Weights of a small transformer language model.
Architecture: RMSNorm after each block, biases on query, key and value, untied embeddings, normalized queries and keys.
MLP neurons of a small language model. Each row is named by its layer, matrix (gate and up: input weights) and neuron, and shows model dimensions 176-239. Each number is 50 + 12 x the weight over its row's rms, rounded and kept within 0 to 99. A neuron's up and down rows have the sign that makes its largest values positive.
A block is one neuron, or neurons of one layer that tend to fire together. After each block is what it responds to, as a language model described it from the Wikipedia text at the highest values.

L6.gate23:67 42 60 42 39 43 57 64 51 30 56 24 44 55 24 43 52 58 52 49 50 54 57 32 58 57 60 47 42 58 67 58 64 39 84 64 66 49 44 56 52 66 54 30 32 44 61 46 56 58 40 58 57 44 62 37 70 38 54 47 31 44 53 25
L6.up23:55 39 45 34 55 44 50 36 52 52 35 46 35 49 63 64 52 54 58 48 41 45 43 37 73 29 41 49 65 63 59 38 80 55 24 43 62 68 52 73 65 29 48 42 64 46 80 44 61 58 45 70 47 51 38 54 35 54 45 63 60 55 34 42
L6.gate70:62 24 72 47 42 45 31 72 29 34 50 68 54 38 31 33 57 61 56 35 45 73 43 40 28 40 22 52 75 54 58 75 79 52 56 58 67 37 33 48 45 52 42 17 52 45 57 43 68 46 63 37 56 40 48 54 28 30 58 52 53 49 51 42
L6.up70:27 45 55 40 50 60 57 65 45 75 37 51 48 69 40 23 50 48 54 31 53 62 47 31 60 34 52 57 66 63 60 58 61 44 65 69 57 30 46 31 45 60 50 40 63 43 16 51 50 36 44 57 38 58 52 53 47 52 74 59 39 42 46 65
L6.gate78:67 57 52 44 46 45 51 59 44 50 41 31 71 32 33 46 41 62 40 31 47 53 42 26 67 31 46 53 34 35 69 50 49 44 83 63 65 46 35 50 62 53 45 41 48 30 49 31 53 48 41 51 62 53 44 54 54 45 36 49 49 44 47 30
L6.up78:60 66 53 53 35 46 64 54 58 45 41 28 70 43 50 66 39 25 51 49 62 64 50 25 59 37 17 52 44 51 45 72 47 76 46 45 32 61 30 54 31 59 66 54 55 58 55 50 47 31 50 29 53 48 57 17 30 47 47 69 40 34 41 43
L6.gate243:62 53 55 60 65 46 47 62 57 73 47 47 48 48 43 50 54 53 48 58 45 47 46 40 58 51 50 67 58 54 41 50 65 21 62 39 51 56 50 71 60 58 29 53 43 40 71 63 61 30 44 46 50 42 58 52 40 42 54 45 36 55 35 61
L6.up243:24 52 69 57 50 70 53 57 55 47 66 48 52 39 54 62 55 40 36 31 46 48 38 72 26 42 45 53 52 48 60 44 55 51 26 88 44 39 61 55 50 49 73 48 67 53 32 33 38 24 35 71 56 44 41 56 35 62 23 34 68 45 48 51
Description: Predictable formulaic continuations

L6.gate98:50 56 47 56 45 58 61 47 21 72 55 34 53 65 38 85 52 68 50 46 42 65 68 41 69 59 58 59 46 46 39 44 75 48 83 45 44 64 61 50 49 48 37 68 35 49 34 32 45 60 55 53 50 31 47 57 57 34 43 63 35 58 45 42
L6.up98:32 50 60 66 48 64 60 69 48 57 38 41 44 68 36 42 46 43 52 26 48 61 45 48 66 62 55 38 66 48 51 42 49 53 49 78 45 58 45 53 30 60 49 45 42 43 47 74 61 39 56 62 60 38 69 51 65 57 54 51 24 62 31 65
L6.gate166:78 39 39 38 58 55 47 61 36 49 40 44 36 38 60 54 43 44 67 57 45 34 44 37 45 37 52 36 69 31 58 33 58 46 32 52 56 57 53 66 56 53 57 50 53 49 36 56 74 42 65 46 51 59 62 31 51 49 62 55 48 79 76 43
L6.up166:58 51 35 49 73 54 53 67 56 54 41 38 57 35 71 49 42 53 50 35 39 63 65 39 33 41 43 41 44 58 60 60 84 46 53 39 61 55 57 59 48 52 33 28 68 64 29 57 63 54 48 44 35 58 47 59 50 03 62 36 39 63 65 22
L6.gate227:57 49 36 51 45 61 52 58 35 50 43 42 39 56 40 47 49 37 24 60 40 31 42 58 49 60 57 60 50 57 49 60 58 31 58 51 68 61 58 45 57 66 53 33 44 50 63 47 79 58 55 40 60 34 59 58 49 24 70 57 60 68 47 34
L6.up227:49 43 50 53 62 59 63 60 49 62 34 51 42 52 74 77 30 46 24 56 37 49 63 63 59 79 47 49 57 48 47 39 42 50 62 46 61 30 45 37 41 48 49 53 53 49 47 51 60 70 56 45 31 72 39 48 60 47 72 45 47 69 56 24
L6.gate231:32 48 59 56 44 65 42 59 60 71 49 74 29 60 57 72 55 47 52 31 43 57 67 53 37 59 55 61 62 46 55 48 36 40 53 54 44 53 60 59 32 53 25 62 25 63 61 44 52 42 55 36 52 33 61 50 42 64 46 68 66 57 44 71
L6.up231:37 35 49 49 42 47 44 48 38 65 36 67 35 48 65 73 35 30 41 36 59 64 60 62 52 64 39 40 64 41 61 40 39 46 36 61 39 48 60 73 22 44 46 53 33 52 49 65 67 41 56 45 46 51 55 41 55 62 41 56 43 49 47 52
Description: Before a coming name or title

L4.gate16:50 51 34 61 51 55 53 42 62 59 52 36 37 54 51 69 67 59 49 39 59 86 46 55 41 40 57 33 44 76 53 51 49 43 65 54 62 58 55 35 73 75 33 46 48 54 57 48 54 68 39 40 65 39 47 67 65 49 48 42 56 77 53 53
L4.up16:51 69 42 63 63 69 47 48 53 63 46 51 56 59 49 24 49 56 41 59 56 54 65 54 42 58 42 54 41 41 49 56 69 50 68 36 42 57 49 77 37 40 47 46 68 33 40 59 51 52 63 36 68 41 64 46 48 52 29 41 49 66 52 39
L4.gate43:67 25 31 45 43 69 53 50 40 62 52 45 25 56 59 51 67 62 38 42 47 41 30 50 38 44 52 36 47 59 49 59 45 53 60 74 64 66 58 59 54 43 50 53 40 49 53 42 71 54 37 44 59 58 61 46 47 62 43 44 47 48 62 47
L4.up43:56 27 45 32 23 46 30 56 50 35 43 54 40 39 62 71 41 62 47 36 43 82 36 57 41 63 65 48 25 77 54 57 60 52 69 37 62 45 51 32 53 44 40 50 55 56 50 58 49 47 41 45 29 64 50 45 51 42 42 38 38 34 25 40
L4.gate63:58 62 26 51 64 34 66 51 46 41 44 49 42 40 55 54 48 56 57 40 52 41 32 68 58 54 83 73 36 54 63 54 34 59 67 55 70 64 54 38 53 53 46 41 55 25 69 51 56 27 53 45 28 27 63 62 61 48 45 56 60 60 54 44
L4.up63:51 68 38 72 59 29 63 38 40 33 47 53 41 48 43 86 48 55 59 70 54 58 36 55 32 63 66 53 17 39 49 61 59 58 54 38 48 74 41 35 52 65 50 34 35 54 57 32 37 55 63 32 31 50 53 47 41 42 31 45 40 40 58 36
L4.gate74:60 43 48 59 46 49 49 38 45 69 57 52 53 75 44 56 42 64 44 40 58 38 46 83 56 31 29 56 31 44 51 64 61 44 42 73 48 49 44 55 81 40 48 60 63 52 43 51 60 44 48 33 56 49 42 65 68 27 52 61 49 46 68 55
L4.up74:76 42 50 48 61 82 71 29 49 59 58 46 41 56 79 63 42 47 44 56 43 50 67 52 28 48 78 53 68 40 48 42 71 49 60 34 58 41 55 56 48 44 37 46 57 39 36 56 49 49 74 41 51 37 37 36 51 42 39 37 51 61 75 83
L4.gate101:53 54 61 56 45 72 35 63 41 69 33 35 39 69 48 80 35 59 56 51 53 44 34 53 58 58 46 58 28 49 64 53 44 50 71 63 48 41 62 67 74 62 37 30 81 48 63 39 49 62 46 60 58 39 53 53 41 44 76 67 45 59 63 48
L4.up101:55 45 33 64 47 43 48 44 29 47 69 56 52 33 60 71 56 69 42 35 62 56 56 45 54 43 68 39 57 51 49 22 68 67 60 31 53 40 48 15 64 42 52 76 65 39 73 52 50 56 50 47 56 48 46 37 49 51 65 45 61 52 57 45
L4.gate108:17 36 59 36 50 36 64 65 52 59 43 43 39 58 53 66 49 49 54 51 39 49 53 41 61 73 53 73 42 39 46 41 57 48 51 53 54 61 47 40 77 81 22 53 54 37 40 39 48 60 64 53 63 48 44 65 40 52 24 12 66 45 51 38
L4.up108:37 57 56 41 38 43 47 57 49 70 43 52 37 55 53 66 47 65 43 72 57 75 49 56 45 44 35 71 42 41 53 63 35 59 34 51 68 32 51 58 52 23 41 46 29 53 41 50 45 46 54 37 51 52 57 50 55 66 39 41 33 43 49 27
L4.gate152:40 47 52 35 38 59 39 47 29 60 55 55 34 86 49 52 63 60 51 44 37 47 54 82 61 58 57 45 38 60 39 32 60 39 54 55 52 32 47 34 73 68 67 67 58 51 47 39 47 43 65 49 65 62 47 73 36 54 43 61 45 72 37 69
L4.up152:37 58 49 52 46 44 28 53 47 48 36 52 46 23 58 54 73 42 69 38 61 36 32 31 57 34 32 41 47 51 37 65 28 46 54 38 60 35 52 83 63 46 38 73 34 59 51 39 52 61 49 49 52 34 45 45 36 48 64 60 70 55 70 29
L4.gate290:50 52 52 44 43 52 54 35 34 40 47 49 37 38 58 61 45 34 32 72 56 33 46 60 47 54 31 42 25 71 43 36 45 47 63 64 54 42 53 39 51 68 58 48 62 47 49 41 38 56 58 57 59 14 35 71 33 47 37 45 63 71 51 44
L4.up290:70 44 60 45 38 47 53 50 43 34 57 47 37 61 39 65 49 39 38 64 56 56 42 48 36 66 49 31 48 37 44 27 59 37 49 69 49 58 50 43 49 59 64 56 55 46 34 31 42 36 45 58 61 50 49 67 46 51 61 35 56 50 36 52
Description: Sports results, career milestones

L8.gate116:55 30 33 61 68 50 56 32 45 44 44 62 39 30 53 55 42 54 38 40 51 47 35 57 63 26 44 49 35 51 56 33 51 56 46 52 43 52 38 52 68 70 55 23 47 52 54 28 45 81 52 66 36 48 38 64 44 53 31 44 41 65 55 48
L8.up116:52 55 47 47 65 50 69 70 37 48 62 58 30 45 67 37 31 46 42 55 70 42 44 57 44 49 40 67 66 42 53 58 42 53 46 56 59 49 72 56 55 69 41 76 48 46 43 49 49 29 28 36 68 35 40 51 45 59 36 70 61 55 44 55
L8.gate243:46 54 31 78 74 43 28 71 68 64 42 45 39 52 46 53 49 62 50 10 53 41 43 47 36 29 42 65 26 42 56 51 58 62 61 59 39 59 57 50 80 58 32 46 57 40 48 33 53 58 49 44 35 35 56 48 56 55 44 82 49 66 53 48
L8.up243:42 49 40 40 52 54 31 45 70 47 69 42 33 50 40 52 49 35 54 41 41 62 50 69 66 41 67 61 50 51 51 35 43 60 46 60 45 54 53 41 57 51 52 35 32 68 40 31 62 53 50 48 45 40 51 42 61 57 53 46 69 52 47 60
Description: Word-completing fragments

L6.gate97:43 64 59 41 67 27 41 54 54 38 60 51 45 34 54 28 79 51 41 69 48 45 38 57 47 63 45 46 29 58 55 17 41 51 33 56 52 35 57 58 40 40 54 26 56 28 54 28 51 46 50 46 53 55 48 40 57 53 43 59 55 39 50 47
L6.up97:46 53 62 28 71 49 51 69 73 51 57 64 50 63 54 46 52 55 56 67 59 60 59 57 50 54 36 41 62 61 55 27 53 48 47 43 43 26 63 47 49 39 68 44 50 49 31 56 72 71 45 59 43 56 36 59 63 52 45 52 52 51 48 54
L6.gate214:40 49 32 51 48 44 52 44 42 23 57 45 44 53 66 57 56 64 52 45 29 55 44 60 61 68 34 42 69 39 34 52 39 46 53 47 62 54 50 30 60 47 58 40 27 26 37 66 62 64 66 80 39 58 51 52 51 44 69 48 57 85 41 47
L6.up214:40 49 44 55 37 30 25 64 35 43 59 57 69 40 50 66 32 44 61 55 32 54 31 82 58 50 57 44 41 58 48 47 58 53 45 40 38 55 57 50 64 46 32 35 47 40 39 42 49 54 36 37 32 53 64 54 56 62 54 46 41 55 64 22
L6.gate263:36 47 47 51 67 54 45 45 56 55 71 48 28 43 45 31 43 36 65 73 40 52 52 50 59 43 49 71 43 58 39 48 31 35 46 46 51 50 41 57 41 51 53 57 47 45 41 44 41 48 43 61 64 51 42 66 37 59 26 55 64 50 43 45
L6.up263:66 48 37 61 40 20 51 32 47 63 38 47 52 63 48 53 53 29 48 55 41 62 64 47 36 36 56 38 49 30 55 30 44 43 58 37 50 57 25 21 47 49 67 62 29 61 55 38 35 33 21 52 45 46 52 43 52 38 58 39 55 67 43 52
L6.gate311:48 54 49 55 42 41 43 51 56 36 28 57 54 50 49 57 55 52 56 56 51 57 49 51 68 59 30 41 36 53 40 57 35 66 39 39 71 53 62 34 51 69 44 28 46 62 39 32 66 31 55 67 49 38 49 47 57 41 34 31 52 40 76 51
L6.up311:54 54 43 25 58 22 57 38 41 42 64 60 67 48 42 67 48 46 61 37 45 58 39 53 30 46 34 53 43 41 26 58 39 56 44 47 62 49 48 44 56 60 53 34 37 50 43 38 53 40 63 58 39 28 57 51 60 49 21 36 45 26 56 43
Description: Month names in dates

L8.gate68:73 37 20 56 44 55 41 47 51 48 38 55 23 25 54 28 28 42 30 56 41 42 48 53 47 56 65 60 65 43 41 51 66 61 50 50 44 43 48 53 32 45 45 52 40 44 42 59 43 54 42 49 59 45 46 63 39 56 40 48 44 26 35 75
L8.up68:35 24 55 56 30 25 59 66 46 44 67 52 58 36 48 67 62 65 53 56 41 61 50 79 59 48 74 32 37 48 51 49 36 54 69 50 66 64 45 34 36 44 50 39 24 09 79 36 46 45 70 64 44 54 51 23 60 25 48 58 51 48 42 59
L8.gate169:36 60 52 47 48 49 64 57 18 59 42 61 60 57 54 66 40 71 45 65 27 61 65 35 51 50 49 22 39 51 42 31 39 59 53 52 70 42 46 36 33 45 45 41 43 24 68 40 61 56 35 40 50 53 45 50 47 58 42 47 53 62 30 46
L8.up169:26 50 60 57 51 44 50 58 45 53 32 48 38 53 57 38 43 34 53 33 30 33 35 52 50 48 52 56 54 33 53 39 54 56 55 47 64 50 59 35 36 60 55 54 51 30 79 65 33 79 34 30 27 45 56 46 40 58 58 46 52 53 36 52
Description: Before upcoming proper names

L8.gate172:43 54 58 67 56 48 45 31 59 62 23 39 40 62 43 60 58 54 77 58 41 50 47 50 42 78 54 56 38 46 42 40 55 47 53 58 36 53 26 64 37 55 40 48 31 50 39 41 51 38 52 45 61 56 57 26 57 72 35 46 41 40 54 40
L8.up172:68 28 37 49 81 68 41 28 51 47 42 55 43 50 52 46 34 63 74 58 53 34 48 56 56 38 48 38 61 47 36 61 52 68 46 68 62 52 49 50 41 61 57 45 48 51 42 43 41 56 54 31 22 63 55 49 54 55 49 69 51 30 51 44
L8.gate283:52 71 38 44 64 44 65 48 64 28 52 77 54 55 49 57 44 47 54 54 59 66 46 45 33 70 40 56 34 48 53 41 32 55 59 35 56 54 55 36 31 35 62 43 51 66 47 52 55 64 42 33 52 53 69 47 31 42 39 44 70 50 46 37
L8.up283:34 48 51 72 46 77 46 64 58 50 43 69 75 44 31 48 52 58 68 39 61 57 32 49 47 44 53 75 67 39 47 49 66 59 36 48 50 59 48 48 41 35 28 45 60 53 35 50 35 47 35 66 44 60 56 47 38 34 55 52 42 56 42 36
Description: Infobox line ends

L4.gate31:47 52 59 34 62 56 55 44 55 61 58 52 41 71 46 51 35 46 35 54 25 71 73 52 52 90 49 49 33 36 59 61 41 54 58 66 44 40 49 60 47 55 54 61 47 54 45 38 67 41 42 32 50 55 48 57 72 46 62 26 49 48 49 55
L4.up31:62 46 59 43 58 59 33 59 63 40 70 37 59 64 47 28 52 59 53 43 62 49 51 54 51 42 59 40 69 44 57 38 54 59 38 65 56 38 53 54 45 51 62 40 52 51 48 43 73 36 36 46 58 64 69 54 61 61 72 46 25 52 53 70
L4.gate42:75 66 45 33 63 63 61 44 41 59 44 51 42 62 44 46 59 46 66 51 45 58 53 60 65 54 66 52 47 49 63 55 49 44 47 40 54 45 56 50 50 55 33 48 51 60 44 47 68 26 59 20 36 50 39 55 62 52 71 55 35 72 65 53
L4.up42:62 58 36 44 34 43 24 68 59 51 51 58 48 47 61 50 54 28 44 48 55 62 54 35 67 57 63 71 40 51 56 32 52 61 64 44 45 61 52 47 43 34 49 54 61 48 66 38 46 50 40 31 35 39 44 49 51 36 46 26 70 64 62 54
L4.gate96:46 39 44 20 47 56 48 32 44 54 57 47 49 46 42 60 53 38 54 46 54 68 71 73 84 56 54 51 48 48 48 62 47 29 59 47 47 62 38 62 76 47 59 57 69 43 51 36 51 40 49 47 53 15 34 73 57 63 53 57 43 63 39 19
L4.up96:55 40 51 40 43 54 63 70 52 51 71 47 53 73 31 56 43 49 60 35 66 65 56 53 68 45 27 48 47 53 51 49 42 53 53 83 39 63 68 54 44 50 60 49 55 54 42 61 45 45 39 46 75 21 53 45 53 61 47 55 57 65 58 37
L4.gate98:57 45 62 49 70 48 68 51 43 58 59 44 42 44 29 51 62 57 48 38 42 57 59 45 51 43 71 34 35 69 62 29 44 47 60 54 51 70 56 39 56 55 46 47 53 41 43 23 61 51 54 64 34 61 62 70 52 47 48 43 62 54 61 34
L4.up98:46 72 60 34 57 57 69 78 44 29 38 42 59 50 62 57 34 53 51 57 64 43 60 41 54 62 52 34 43 50 49 59 69 67 55 45 39 47 54 58 44 63 46 62 74 51 60 39 35 70 45 36 44 43 55 45 48 53 53 56 52 54 76 38
L4.gate184:52 61 47 35 57 33 37 37 55 65 47 32 33 57 52 64 58 38 40 56 36 39 32 47 79 46 32 52 39 58 54 46 31 51 62 60 52 42 51 52 60 35 42 48 44 41 59 35 83 47 57 36 60 54 47 59 43 67 59 41 46 68 55 54
L4.up184:53 61 47 42 55 47 43 57 61 38 46 34 52 41 33 48 38 51 54 64 35 83 52 40 67 40 60 57 57 46 68 42 46 52 56 49 53 49 55 44 54 47 63 48 46 57 50 51 55 46 39 59 50 37 55 56 38 65 75 57 80 54 50 71
L4.gate199:48 51 44 37 33 61 41 49 53 52 57 37 46 51 65 62 46 57 47 23 55 55 40 77 61 59 41 73 53 55 44 46 21 43 54 63 50 40 42 46 59 73 64 41 47 43 61 32 71 63 59 39 43 51 45 68 63 36 69 49 56 49 54 46
L4.up199:77 41 36 54 40 56 33 62 51 64 58 57 48 40 37 55 48 54 56 38 57 56 54 44 70 62 35 76 60 38 74 38 48 61 48 54 43 47 52 70 53 49 61 48 69 45 76 44 55 34 44 45 26 46 43 60 59 45 68 53 50 40 48 51
L4.gate239:49 54 48 25 60 44 37 37 64 48 50 35 41 50 58 29 61 41 44 39 54 47 39 68 63 37 41 43 46 49 50 49 44 41 61 52 45 60 49 64 41 38 57 35 61 41 51 48 79 49 47 34 48 49 64 65 66 41 55 48 49 67 47 38
L4.up239:53 37 65 44 68 43 58 60 40 43 61 55 55 55 34 35 49 64 49 47 54 64 73 58 54 44 48 42 82 63 60 45 57 43 42 38 50 49 21 70 49 69 45 39 72 52 59 66 44 51 60 33 47 50 50 54 48 53 45 87 42 34 41 65
L4.gate259:66 42 43 41 49 64 68 69 54 60 53 49 41 61 59 40 37 46 52 65 57 51 56 74 74 52 65 65 42 51 60 39 40 55 41 57 45 21 39 57 32 46 38 43 48 64 48 39 54 38 45 49 26 51 41 48 51 45 37 51 40 68 56 52
L4.up259:47 54 46 39 37 58 71 42 47 31 64 47 47 47 54 50 58 56 50 44 53 68 56 55 48 67 58 57 37 51 70 37 44 81 79 57 38 26 47 48 50 59 54 48 55 53 70 59 35 63 35 34 48 60 38 40 43 42 61 30 55 49 47 68
Description: Time zone abbreviation starts